config.yaml
n_head: 7
d_mlp: 2368
activation: "swiglu"
norm_eps: 1e-06
init_std_down: 0.0
lr: 0.00938
doc_mask: true
dataset: "wikipedia_en"
MLP neurons of a small language model. Each row is named by its layer, matrix (gate and up: input weights) and neuron, and shows model dimensions 768-831. Each number is 128 + 24 x the weight over its row's rms, rounded and kept within 0 to 255. A neuron's up and down rows have the sign that makes its largest values positive.
After each neuron's rows, "fires in" lists the words (lower case) most often at its 100 highest values on Wikipedia text that the model never trained on.

L9.gate288 [197 131  92 136 106 175 103 137 114  64 135 101 116  74 186 156 121  83 157 170 135 113 162 123 162 138  83 122 126 107 131  87 158 147 156 132 137 125 124 120 104  93 133 104 128 155 157 145 105 150 159 154 111 142 107 149 186 163 115 128 166 154  98 154]
L9.up288 [123 144 113 139 134 160 134 160 170 102 111 155  85 131 129 160  98  83 146  96 104 131 127 137 167 126 150 164 135 105  95 137 126 100 157 161 162 155 134 142 160 115 163 106 153 107 139 121  98 117  87 160  95 114 130 174 158  97 155 114 164 118 134 120]
fires in: "as", "from", "in"

L9.gate763 [107 134 104 128 117 130 113 105  98 119 141 149 109 143 122 109 135  77 121 109 126 147 129 118  97 142  73 140 150 143 140 151 108 101 132 137 145  84  88 160 144 137 155 127 105 104 172 143 128 153 144 117 158 140  94  93 141  89 130 141 132 102 114 124]
L9.up763 [ 97 132 115 133 142 133  81 133 101 156 119  80  91 111 170 147 109 102 124 155 147 155 144 109 115 132 113 105 140 136 130 121 109 142 112 134 145 145 106 137 113  83 137 109 143 170 173 167 116 141 152 107 101 120 133 115 130 172 128 144  87 101 106 145]
fires in: "a"

L9.gate1096 [134 134  96 109 111 119 105 134 124 129 156 115 124 104 114 120 101 158 141 130 120 143 145 105 141 125 161 121 158 142 138 120 129 149 132 169 131  98  98  96 133 146 137  86  96 157  91 121 144 109 104 122 121  92 111  90 135  85 122 136 118 122 140 140]
L9.up1096 [124 147 139  98 158 173 135 193 119 138 110 122 151 109 145 152  98 159 161 116 103  89 129  99 157 112 139 122  94 166 100  98 122 111 125 146  84 143 119 171 115  88 138 135 160 121 145 105 111 100 118 104 115 151 150 114 110 111 132 128 135 141 147 129]
fires in: "in", "of", "or"

L7.gate935 [101 134 127 172 106 122 140 144 107 141 115 128 148 124 135 135 168 144  81 108 131 136 145 119 117 132 149 133 150 138 132 162 131 152 114 127  98 116 128 112 138 138 169 138  92 138 153 140 144 121 120 124 109 111 147 125 152 118 125  94 140 148 111 138]
L7.up935 [153 109 157 101 125 134  98 148 125 178 110 131 140 142 153 137 174 113 105 138 120 115 109 158 159 136 152 120 128  95 135 149 135 126 123  96  99 101 114 150 136 176 151 117 102 121 130 134  97  99  84 118 138 153 174  94 128 116  99  99 150 207 126 157]
fires in: "of", "in", "throughout"

L9.gate2328 [128 147 116 123 111 102  58 129 146 152 154 113 132 124 169 126 123 143 140 108 112 118 148 116 123 162 126 129 148 116 164 125 149 150 140 158 133 119 126 134  94 126 126 110 115 135 142 124 124 134 116 152 112 152  95 100 113 154 158 155  91 125 114 185]
L9.up2328 [144 152 107 155 170  72  76 133 146 157 125 140 136 167 141 132  80 101 132 110 167  71 139  87  99 144 105  84 146 114 126 110 108 114 158 159  80 163 102 107 103 112 123 154 135 170 112 147 177 132 141 190 163 136 132 130 129  95 147 122  79  95 109 164]
fires in: "an"

L7.gate1154 [118 121 151 128 112 152  74 131 133 149 120 156 104 133 127 153 150  30 153 149 123 116 130 143 139 151 113 132 112 121 100 178 148 118  91 169  80 104 113 109 144 125 127 122  81  85 116 125 129 147 129 142 153 161 107 167 132 158 151  92 122 139  74 131]
L7.up1154 [130 146  95 150 148 127 143 164 132 156 126 119 133 127 140 152 131 130 113 125  91 126 160 142 153 103 132 143 154  92 111 191 103  95 122 152 114 100  93 111 105 167 120 127 115 125  93 135 180 172 145 101  76 139 108 117 148 107 101 120 118 187 165  90]
fires in: "as", "to", "for", "is", "with", "into"

L7.gate1460 [152 110 133 107 127 125 129 133 117 142 105 132 138 109 130  86 181 116 118 128 187 144 125 146 114 135  92 112 120 138 117 155 121 152 135 160 126 114  94 152 121 125 156  96 164 118 169  88  94 150 105 147  78 121 102 143 154 118 131  90 118 157 120 148]
L7.up1460 [138 131 155 116 119 123 116 125 137  84 142 114 159 145 170 132 131 166 142 166 147 163 144 114 148 126 127 104 107 119 125  88 131 137 127 158 127 145 139 117 158 137 121 102 125 132 117 109 121 127 112 126 105 177  52  96  98 142 117 114 102 143 114 156]
fires in: "of", "to", "major", "uttarakhand"

L9.gate1596 [107  57 120 138 135 111 146  99 106 124 164 144 108 134 127 153 162 145 111 149 121 120 113 128 138 171 133 135 135 116 115 124 128 128  92 153 163 151  75  84 136 130 127 131 145 156 147 128 148 118 148 109 134 160  96 131  92 118 137 151 109 185 124 139]
L9.up1596 [121 140 160 121 124  93  93 153 109 124 150 144 148 152 119  91 117 145 152 153 154 165 131 121 118 116 134  91  73 160 124 154 149 113 112 139 112  93 156 108  72 132 136  81 167 158 154 157 165 107 120 111 143  86 149 101 143 137 123 157 148 104 145 146]
fires in: "was", "the"

L7.gate1720 [ 67 130 109 145  97  91 131  90 126 127 145 174 160 159  97 122 119 131 145 136  86 131 162 158 105  80 155 149  92  62 100 134 149 126 177  96 119 129 115 107 102 129 143 148 145 120 111 134 113 150 142 144 141 159 161 120 127 130 119 145 100 150 110  96]
L7.up1720 [115 169 138 122 135  86 114 138 125 147 103 156 149 116 105 115 143 106 138 145 139  81 121 117 128 121 111 128 125 107  89 141 139 177 173 107 118 157 165 138 125 104 140  81 134 100 155 139 142 156 153 172 124 160  83 103  78 124 122 129  94 166 132 158]
fires in: "on"

L9.gate1246 [141 164  94 156 122 120 156 153 113 123 117 119 161 138 144 134 117 109 152 165 145 146 125 128 126 155 158 141 135  89  99 166 145 138  91  86 154 138 129 112 118 136 104 129 117 145 134 112 121 146 148 117 135 125 124 121 101 109 145 108 140 101 167 125]
L9.up1246 [105 116 141 104 117 151 131 145 196 111 124 127  96 169 123  83  93 111 103 108 134 106 104 118 127 139 154 100 159 129 127 135 130 119 113 109  95 105 108  95 119 130 159 136 125 112 130 174 111 141 144 135 134 112 131  99 103 103 207  83 121 164 131  98]
fires in: "the", "they", "their"

L7.gate2277 [141 104 105 132 132 159 150 149 117 148 123 141 184 125 115 170 116 141 122 127 116 125 160 122 168 147 108  97 135 152 109 128 125 123  76 126 146 125 105 129 121  92  99 119 143 115 147 129 172 149 116 119 133 135  78 160 132 126 137 162 143 134 151 116]
L7.up2277 [126 107 137 118  73 163 109 126 158 129 107 186 134 140 160 162 152  84 139 147 112  79 164 136 120 120 122 145 121 154 137 104 156 144 142 146 140 117 113 113 120 136 167 148 128 104 128 127 156 135 130 106 138 131 133 123 125 115 133  90 116 165 154 151]
fires in: "the"

L7.gate195 [156 124 141 103 169 105 106 129 135 107  92 119 136 150 102 139 145 143 128  98 111 154 153 172 166 137 114 140 113 120 147 140  77 156 115 118 138 150 146 180 115 121 144 148 157 126 155 107  94 160 156 146 139 136 155 155 145 100  81 125  82 143 134 123]
L7.up195 [149 136 151 128 137  66 152 131 137 150 125 122 125 144 116 138 150 131 112 120 159 132 105 120 101 161 150 118 121 155 173 114 131 110 108 141 172 144 120 143 144 142 103  91 153 101 118 166  91 140 171 105 106 158 167 115 145  78 132 115 150 110  98 111]
fires in: "in"

L9.gate985 [127 145 123 117 104 135 137 152 125 105 181 146 167 126  48 132 128 129 122 143 122 160 146 120 101 109 121 112 126  99 179  94 109 140 115 194 107 138 168 120 163 169 151 143 111 123 104 142 106 122 146 167 107 125  92 106 161  84 139 125 108 111 150 129]
L9.up985 [123 153  99 105 157 117 163 170 120 117 145 157 127 125  95 127 125 148  82 109  97 118 137 146 160 132  98 171 147  95 139 157 126 160 141 133 129 167  73  97  63  93 186 110 139  97 142 135 110  96 147 120 164 134 141  81 142 183 161 173 107 103 129 140]
fires in: "at"

L7.gate1789 [135  99 137 140 131 120 163  94 109 126 125 160 132 154 136  95 146 117 105 130 159 142 151 141 105 174 143  99 189 131 110 110 124  95 101 132  96 131 145  86 147 110 143 132 112 155 158  88 155 138 172 152 135 109 155 117  84 146 138 142 137 150 100 117]
L7.up1789 [ 91 141 117 157 135 115 151 104 137  79 153 113 125 140 142 137 138  94 116 140 125 116 143 165 108 153 120 110 154  90 121  83 102 141  73 110 150 143 109  96 146 127 142 142 117 130  92 107 162  85 123 156 137 100 133 188 122 113 115 135 112 115 107 124]
fires in: "to", "for", "served", "agreed", "born"

L7.gate1998 [141 123  94 116 140 156 169 145 155 131  97 117 137  94 127 114 121 145 114 177 155 123 145 138 131 153 110 118 147 130 126 196 117 155 135 120 158 131 149 162 156 140 118 115 143 149 134 109 143  99 136 171 169 103 152 110 125 153 138 163 134  89 142 156]
L7.up1998 [152 108 139 129 175 154 136 129 149 119 104 144 120 156  63 133 155  85 112 153 133 134 108  76 161 166 150 134 131 106 123 124 120 101 116 129 117 109 129 124 161 120 104 121 134 164 126 122 118 109 114 143 137 150 155 135 168 160 146 130 153 137 131 140]
fires in: "to", "as", "not"

L9.gate1828 [135 125 125 122  84 116 149 115 126 125 116 100 102 125 118 113 127 137 126 160 100 110 141  90 128 141 126 128 145 132  97 112  84 146 140 129 109  98  95  97 127 142 132 123 141  98 139 160 125 135 157 108 140 111  83 160 134 116 125 170 146 143  83  48]
L9.up1828 [113 144 123  99 103 127 124 111 134 125 141 103 127 135 127  98 149 193 156 143  96 182 112 145  94  91  89 147 121 118 166 123 108 148 134 128 115 145  93 110 111 136  95 143 145 100 142 143 142 152 107 131 157 170 119 159 156 146 132 119 133 114 114 110]
fires in: "to", "they"

L9.gate1398 [ 92 119 127 125 136 127 138 131 113 154 115 173 131 133 165 146 168 125 169  95 155 104 146 107 128  86 164 130  87 109 126 129 126 140 161 102  77  93 139 151 110 137 103 154 120 119 100 129 141  94 134 133 140 142 112 139  80 122 111 129  96 122 144 147]
L9.up1398 [102 141 134 113 148 151 127 144 132  93 129 116 139 117 187 110 170 107 134  98 145 140 138 144 148 104 101 128 135 135 111 142  97 125  80  99 131 153  84 123  92 160 113  97 115 150 123 165 108 205 113 123 120 162 122 183 124 108  92 136 101 118 148 168]
fires in: "the", "s", "its", "their"

L7.gate611 [162 125 101 110 146 157 146 127 134  59 162 104 115 122 152 123 123 143 156 124 125 126 128 107 117 112 103  93 159 130 100  78 111 140  81 195 131 177 146 131 138 134 109 111 137  99 109 149  87 116 122 106 126  88 116 124 102 163  81 153  81  92 135 148]
L7.up611 [143 138 119 170 132 129 156 152 171 118 129  85 170 130 120 104 151 100 137 139 116 126 127 164 145 182 129 102 141 120 110 162  99 133 104  89  86 141 145  84  94 145 166 154 102 167 150  94 148  97 176 116 143 152 105 115 129 107 151 159 102 121 141 150]
fires in: "was", "it", "only", "were"

L7.gate1226 [156 131  82 162 125 104  87 100 101 112 152 125 143 131 112 103 129 151 156 118 124 128 124 127 135 131 142 158 130 134 162 106 118 152 136 121 104 108 135 102 132 122 125 138 100 101 133 122 166 118 117 116 112 111 127  75 107 132 142 163 133 103 127 121]
L7.up1226 [150 124 123 120 103 102 113 139 140 150  99 124 149 166 108 144 157 154 102 141 125 150 116 118 115  94 100 143 132 120 137  80 151 104 157 103 129 119 152 135 188 141 146 115 112  96 131 165  96 144 102 185 115 111 103  99 137 174 127 142 143 135 155 163]
fires in: "to", "with", "from", "into"

L9.gate1083 [118 122 139 171 163  97 135 103 129 148 125  92 152 140  63 141 136 149 130 104 132 159 141 123 103 155 118 105 158  99  73 120 129 103 134 139 158 113 147  83 159 128 137 122 124 130 121 168 126 125 124 156 170 151 159  92 127 150 122 172 115  92 132 130]
L9.up1083 [144 120 127 110 172 148 147 134 167 108 117 123 133 115 119  89 169  85 125  78 153 148 145 128 111 164 138 114 141 150  81 143 128 135 110  98 126 111 159 130  99 164 157  94 118 106 143 157  96 153 148 135 107 120 121 135  98 140 139 129 107 100 139  99]
fires in: "was", "were", "newly"

L7.gate987 [198 123 134 105 116 153 133 135 152 164 131 131 124 113 114 154 121 193 139 130  76 133 105 128 114 125 137 120  90 115 119 133 168 157 106 119  99 106 150 140 130  95 154 124 164 101 142 143 139 131 151 117 145 159 123 116 128 157 139 143 104 111 124 172]
L7.up987 [ 77 165 151  70 142 128 108 135 185 104 123  86 143 134 129 132 163 119 133 113 133 128 122 154 117 145 163 176 130 187 135 104 164 143 126 105 142 114 149 146 130 114 117  81 161 148 144 138 141 178 115 151 102 144 120  92  93 135 106 105 127 130 137 171]
fires in: "at", "in", "after"

L7.gate136 [106 119 120 145  93 136 176 147 136  99 136  88 113 150 131  95 155 102 110  92 105  82 141 156 130 114 136 118 126 104 105 202 111  78 133 154 100 125 121 121 112 111 149 107 123 144 151 166 127 146 154 142 137 151 142  98 122 143 130 136  85 141 107 136]
L7.up136 [ 97 118 149 122 117 107  97  90 139 116 126 112 142 137  94 117 109 172 127 134  73 103 127 146 124 141 134 105 124 135  90 159 160  89 166 127 115 134  94 145 111 147 169 106 165 127 100 138 124 125 100 123 146 118 147  90 120 129  92  93 120 125 127 152]
fires in: "than", "to", "of", "like", "with"

L9.gate626 [141 131 111 104 117 127 153 129  51 149 161 112 134 162 109 138 130 104 125 150 110 123 123 140 123 137 124 138 153 148 114 137 181 142 106 155 141  82  79 147 141 149 177 121  82 143 146 123 180  86 131 140 130 152 135 114 157 119 112 157 126 124 112  79]
L9.up626 [107 145 131 120 105 115 154  83 142  89 151 117 112 125 140 123  63 115 132 121 120 171 110  85 123  83 109 154 180 138 126  86 188 134 131 159 175 128 102 111 105 120 149 116 172 150 153 115 142 149 187  93 178 105 139 142 149 160 111 124 172 182 130 106]
fires in: "to", "since", "by", "began", "not", "would"

L9.gate733 [125 150 132 116 103 114 128 126  93 167 102 127 180 121 147 127 126 182 109 109 161 106 137 131 150 132 157 144 144 145 107 113 154 158 145 165 107 119 138 115 138 115 101 154 156 165  90  94 187 138 126 131 150 145  85 103 147 128 136 133 178 124 140 151]
L9.up733 [135 196 146 102 129 133 153  70 140 172 150  87  92 142 112  93 117 133 149 149 154  98  97 112 144 110 150 119  87 121 106  93 156 161 100 111 123 129 169 115 139 122 115 171 159 131 128 100 128  90 126  97  96 108 118  78 124 145  93 106 127 111 109  88]
fires in: "the", "to"

L7.gate640 [ 89 122 154 144 163 134 138 127 110 150 178 147 113 130 142 123 107 136 121 140 120 131 113 146 156 149  62 150  78 109 116 147 128 108 124 131  97 104 136 151 127 110 133 123 141 140 124 121 134 141 103 156  97 127 121  97 131  88 157 157 145  91 132 126]
L7.up640 [129  98 172 129 132  99 108 109 120 118 127 118 122 152 150  86 101 120 146 153 151 166 122 106 106 131  86 165 165 124 106  97  93 115 146 170 125 137  68 124  89 112 125 132 118 177 135 132 120 154 152 119 144 149  91 125 132 162 117 133 179 129 150  95]
fires in: "in", "of", "from", "to"

L9.gate1315 [126  77 156 140 153  77 140 185 108 131  94 125 103 182 118 184 147 129 105 126 100  98 127 106 126 119 165 133 101 126 171 144 132 141 128 145 119 137 147 111 138 133 143 133 142 130 148 113 141 101 140 134 114 108 130 118 143 149 116  94 156  87 125 184]
L9.up1315 [ 92 162 113 164 103 176 152 122  97 109 141 148 101 146 127 141 120 125 135 150 173 103 103 139 116 155 120 130 111 148 142 137 152 146 102  97 125 133  98 132 122 147 131 128  92 183 113 128 129 121 100 142 138  90 110 117 102 135 123 102  91 165 140 121]
fires in: "in", "and", "on"

L7.gate431 [ 93 117 150 151 139 171 120  83  93 153 116 118 121 157 153 124  98 129 141 138 175 136 138 133 183  75 108 119 167 103 129 157 119 124 141 144  90 157 136  89 134 126  91 135 100 154 156  99 129  89 171 129 131 118 139 127 146 128 155 126 121 112 101 100]
L7.up431 [136 112 103 168 172 142 173 114 104 124 155 157  89 137 109 125 123 137 139 124 168 143 148 132 110 163 123 139 105 101 143 169 135 144 160 191 156 123 122 122 106 137 146 123 106 125 139 155 141 122 168 104 129 151 142 153 112 154 115 115  86 105 126 141]
fires in: "to", "of"

L7.gate1323 [142 100 103 138 128 135 110 113 120 117 112 118  98 142  98 165 114  97 161 133  83 134 138 142 136 111 147 121 135 106 124 109 143 143 128 153 102 146 146 150 119 133 150 126 133  87 145  95 116 122 121  79 143 101 195 176  88 121 157 133 135  86 126 116]
L7.up1323 [ 80 125 109 150 113 123 124 114 132 117 135 175 132 108 119  98 148  93 111 166  94 123 115  96 141 162 137 143  92 144 169 101  74 111 119 154  91 190  93 106 135 139 118  95  84  99 151 187 153 132 141 104 131 111 131 136 148 158 162 133 145 108 194 133]
fires in: "as"

L9.gate503 [151 106 153 146 165 143 142 163 118  71 127 115 186 152 159 109 108 149 123 164 113 122  97 155 145 114  92 131  92 110 140 104 121 127 118 124 139 159 145 104 115 125 125 102 116 174 121 125 140 146 116 142 152 127 102 160 122 144 173 149 134 113 133 158]
L9.up503 [137 102 141 109 136 143 128 137 126 158 140 177 165 107 115 133 147 119 129 128 121 125 176 152  97 162 146 122 143 160 105 171 142 182 143 151  89 139 135 166 140 160 139 102 101 134 131 171 171 128 122 135 129  86 135 169 113 119 170 118 131 139 160 105]
fires in: "is", "are", "be"

L9.gate1572 [123 106 131 112 120 149 148 126 143 117 102 134 120 148 137 129 102 156  89 152 139 158 110 143 148 119 125 103 134 138 151 134 158 158 113 104  92 114 136 147 143 116 107 146 131 190 129 149 103 154 117 136 116 159 104 113 125 108  92 140 101 101 113 143]
L9.up1572 [131 119 140 114 127 156 148 109 123 121 104  93 108 142 110 139 156 172  48 102 162 160 160  86 155 100 135 159 145 118 155  97 148 142 117  81 118 129 102 109  88 132 111 117  85 144 124  57 116  98 150 137  87 111 111 102 138 131 164 151 109 111 140  92]
fires in: "the", "award", "year", "fellow"

L9.gate1557 [145  90 113  90 152 154 169 138 137 171 121 184 122 143 173 116  78 128 110 124  87 112 125 116 153 122 119 113 119 113 160 123 156 120 127 185 112 153 149  92 157  96 140 148 110  88 122 180 123 147 133 109  99 167 109 122 110 136 149 101 139 119 159 135]
L9.up1557 [119 110 131 111  85 104 126 168  98 148 145 146 123 131 164 119 107 138 111  96 124 145 117 124 100 113 160 153 101 103 164 141 110 121 130 145 117 163 141 130 159 108 171 133 170 171 126 156 172 130 137 128 124 156 138 159 124 136 141 108 142 123 139 170]
fires in: "in", "along"

L7.gate593 [109 147 104 130 168  68 126 139 105 144 140 131 134  97 152 117 140 113 131 102 172 136 138 107 123 160 106 148 134 129 175 107 114  98 123  88 129 108 146  89 105 110  88 121 126 115 160 115  87 132 161 132 146 133 146 136 201 128 128 149 142 116 125 115]
L7.up593 [110 133 107 147 117 138 111 167 129 150 105 151 154  90 111 199 121 130 128 114  88 149 138 122 179 145 157 124 108  90 168 170 153 163 117 120 147 141 151 142 117 145 117 112 146 117 156  81 129 141 147  88 101 158 130 125 103 102 137  93 141 140 133 110]
fires in: "for", "to", "what", "carpenter"

L9.gate2180 [ 88 131 124 142 103 120 174 154 130 124 159  86 101 111 134 140 109  92  94 129 127 126 125 115 109 130 131 108 163  86 149 144 153 138 126  96 183  92  83 126 133 144 139 129 132 116 117 135 157 147 100 125 131 106 146  90 173  82 154 120 117 145 171 122]
L9.up2180 [117 122 167 151 144 156 160 138 179 126 132 126 137 162  96 131 128 198 168 102 168 100 139 107 118 117 134 118 157  85 166 148 129 109 163 115 121 118 124 133  95 133 147 132  88 120 184 120 140 177 106 151  99 116 131 115 138 150 124  72 141 137 140 155]
fires in: "the", "its"

L9.gate1321 [ 82 151 141 101  92 152 142 128 154 119  99 117 108 162 159 141 138 111 165 109 150 111 131 155  91  77 141 131 167 160 137 152 155 127  85 118 151 115 125 127 136 147 126  97 135 138 121 151 140 118 111 135 136 149 112 130 112 142 109 120 147 129 147 156]
L9.up1321 [142 152 140 111  78 137 124 103 144 126 144 136 119  97 113 166 116 132 147 119 102 160  67 118 126 132 129 123 178 150 115 135  87  98 132 100 116 137 111 127 157 141  94 177 148 114 146 116  81 149 133 127 134 178 109 132 139 121 145  80 157 122 108 152]
fires in: "s", "his", "her"

L7.gate2209 [137 119 101 132 135 140 118 123  80 140  97 169 117 137 171 115  90 124  98 157  95 149 110 160  70 116  92 133 130 146 160 148 144 147  95 115 134  57  88  79 119 115 119  89 135  82 152 112 109 159 147 166 112 140 170 109 147 108 143 152 128  84  93 140]
L7.up2209 [127 123 132 149  93 104 140 124 114 131  84 169 167 121 104 159 118 136 101 149 125 180 150 148 113 132 124  81 118 147 138 151 148 141 137  72 142 110  91  83 114 146 124  63 115  97 113 121 140 108 115 126  95 127 127 107 126 121 148 124 125  98  57 136]
fires in: "for", "back", "within"

L9.gate1187 [ 85 116 170 124 128 145 154 173 123 132 121 161  92 152 137  80 120 118 129 124 101  98 123 126 151 122 131 173 142  84 160 162 154 110  91 122 182 145  72  86 112 150 135 161 107 143 122 132 175  92 141 103  84 124 128 116 141 179 135 133 129 130 122  99]
L9.up1187 [141  93 142 110 134 138 168 131 112  93 131  76 154 139 124 125 120  99 100 108 111 129 151 144 117 110 112 146 127 132 152 139 132 121 119 156 162 120  96 151 149 106 117 158 113 162 120 134 110 154 146 167 132 112 176 116  88 162 108 180 137 131 113  95]
fires in: "as", "and", "elected"

L7.gate1233 [133  82 132 118 131 153 138 136  72 155 112  93 132 182 149 122 162  90 137 135 120  76  80 136 115 107 137 114 123 113 127 133 109 141 157 134 151 133 143 109 115 107 143 156 140 111 128 111  91 144 109 128 145 107 135 110 156 128 102  98 108 201 124 124]
L7.up1233 [160 142 125 138 149 172 137 117 168  87 111 147 187 142 134 152 118 140 150 126 110 114 113 160 137 134 134 148 133 112  87  73 132 171 189 168 134 126 106 137 107 161 118  97 145 175 100 123  97 153 152 130  91  70 158 102 112 144 189  84 114 132 127 132]
fires in: "or", "have", "are", "orange", "has", "be"

L9.gate2157 [120 123 161  94 128 146 139  87 111 122 148 128 112  96 107 116  95 111 151  75 142 179 168 105 143  59 114 114 116 137 143 155 123 140 101  90 108 146 105 129 130 151 163 107 152 159 118 121 138 154 142 142  90 137 113 119 131 138 122 133 176  91  94 126]
L9.up2157 [129  89 132 122  84 150 120 110  81 160 118 102 127 144 120 118 146 133 167 116 182 164 153 109 116 117 121 146 111 115 128 181 150 128 125 101  84 141 144 160  98 140 119 134  92 141 142 113 109 127 100 177 117 121 147 149 153 139 173 150 161 127 112 108]
fires in: "the", "high"

L9.gate2362 [105 106 108 115 135 145 127  77 108 131 104 116  94 104 100 107 122 147 154  98 106 120 140 147 144 122  95 140 128 123 111 124 137 130 144 106 135 150 115 103 132 160 133 135 147 162 137 130 145 179 110 128 128 127 145 139 122 109  98 122 110 146 107 109]
L9.up2362 [125 134 115 138 139 116 123 101 179 157 110  95 143 171  97 133 127 124 138 105  92 131 113 133 154  79 133  88 121  99 141 110 150 116 100 124 138 125 131 140 138 142 141 144 102 116 133  89 174 134 117 141  97 162 121 122 100 182 122  73 107 119 143 134]
fires in: "by", "his"

L9.gate1919 [ 88 148 130 126 106 125  77 125 102 137 138 143 142  75 144 137 114 140 112  95 100 116 130  94 122 159 120 131 119 137 161 139  83 125 141 146 110  75 148 134 152 152 119 138 137 120 109 152 121 100  99 150 162 127 109  98 154 106 103 142 140 160 122 119]
L9.up1919 [131 135 137 115 129  99 151 166  90 106 111 123 113 103  88 125  89 174  83 129 127 136 164 119 128 127 149  98 125 136 164 159 122 135 153 177  85 120  91 127 108 117 165 123 129 170 150  92 126  91 123 123 149 119  82 161 168 145  88 121  99  78 123  95]
fires in: "in", "as", "most", "terms"

L9.gate2121 [114 151 130 137 103 132 127 148 133 127 154  92 166 154 168  89 103 143 144 102 130 144 152 130 110 116 140 127 135 149 124 118 132 116 140 141 112 122 148 136  86 146  89 175 143 154 114 173 155 101 119 154 123 139 135  98 142 119 122 111 157 195 118  98]
L9.up2121 [170  94 125 184 114  81 113 122 132 107  91 163 146 155 124 152 151 122 155 138 140 125 137 178 100 105 150  86 103  76 159 151 128 165 143 145 106 132 106 173  87 121 120 101 192 119 146 120 137 107 156 115 131 156 129 129 164 115 144 131 161  89  90 137]
fires in: "a", "the", "their", "his"

L7.gate1089 [129 136 137 101 126 167 161 127 103 109 121 126 139 119 173 149 111 146 115 120 142 156 136  76 133 112 100 111 116  89 124 147 127 113 131 148 106 125 150 102 130 131 110 129 125 114 152 167 152 120 194 112 140 115 104  92 122 190 131 146 143 137 111 138]
L7.up1089 [118 113 159 160 126 137 133 120 109 129 171 127 139 149 160 106 101 110 118 101 109 126 131 101  96 169 115 145 116 120 133 159 129  96 158 148 142 142 134 153 119 115 138 117 102 112 155 155 179 141 128  86 150 110  90 135 153 107 180 110 145 142 112 129]
fires in: "to"

L7.gate636 [179  97 121 158 132 102  88 146 114 144 102 125 155 155 127 129 158  95 139 126 113 108 167 132 137  93 134 114 122 112 138  97 154 131 114 124 123  90 116 110 123  93  95  91 115 118 176 157 140 102 142 139 137 135 124 180 140 115 150 123 151 124 183 154]
L7.up636 [131 139 117 134 146 124 164 143 113 159 116  78  85 141 154 150 114 129  93 137 158 131 148 120  98 143 103 136 128  99 144 130 110 119 154 148 114 146 147 150  94 110 158 158 114 157 154 129 154 149 120  89 157 107 124 130 151 118 144  98 178 118 147 100]
fires in: "was", "squadrons", "units", "guns", "gun", "tanks"

L9.gate1852 [148 139 135 147 104 161 140 105 107 117 126 107 115 105 126 105 127 140 148 104  86 120  97 127 100  43  98 141 106 135 152 139 134 147 101 149 136 115 116 168  81 110 118 123 123 131 189 171  95 151 140 115 139 124 138  73  68 131 173 106  98 135 145 132]
L9.up1852 [117 124 129 114  62 129 119 111 110 158 114 140 122 134 142 156 140 113 145 136 152 153 124 117 118 121 113 117 129  93 103 150 125 114  91 106 147 146 116 177 114 104 157 107 142 140 133 135 156 101 151 147 146  96 167 189 138 101 159  99 132 118 152 123]
fires in: "a", "its", "an"

L7.gate1713 [147 109 130 114 113 138 130 129 151 141 146  92 141 170 121  87 131 147 107 112 130 142  95 124 122 176 159 130 148 144 141 127 146 111 148 124 108 124 137  74  98 146 120 142 113  95 115 157  88 160 145 133 112 129 120 147 145 143 117 144 159 137 155 108]
L7.up1713 [141 144 165  98  97 103  95 126 167 177  91 125 116 179 139  94 103 103 109 101 108  82 162 115 144 146 138 129 171 167  84 125 125 115 129 102 111 120 142 121 139 151 174 155 137 110 155 107 129 110 116 138 154 126 134 132  86 146  84 156 109 114 155 146]
fires in: "before", "on", "of", "to", "under", "in"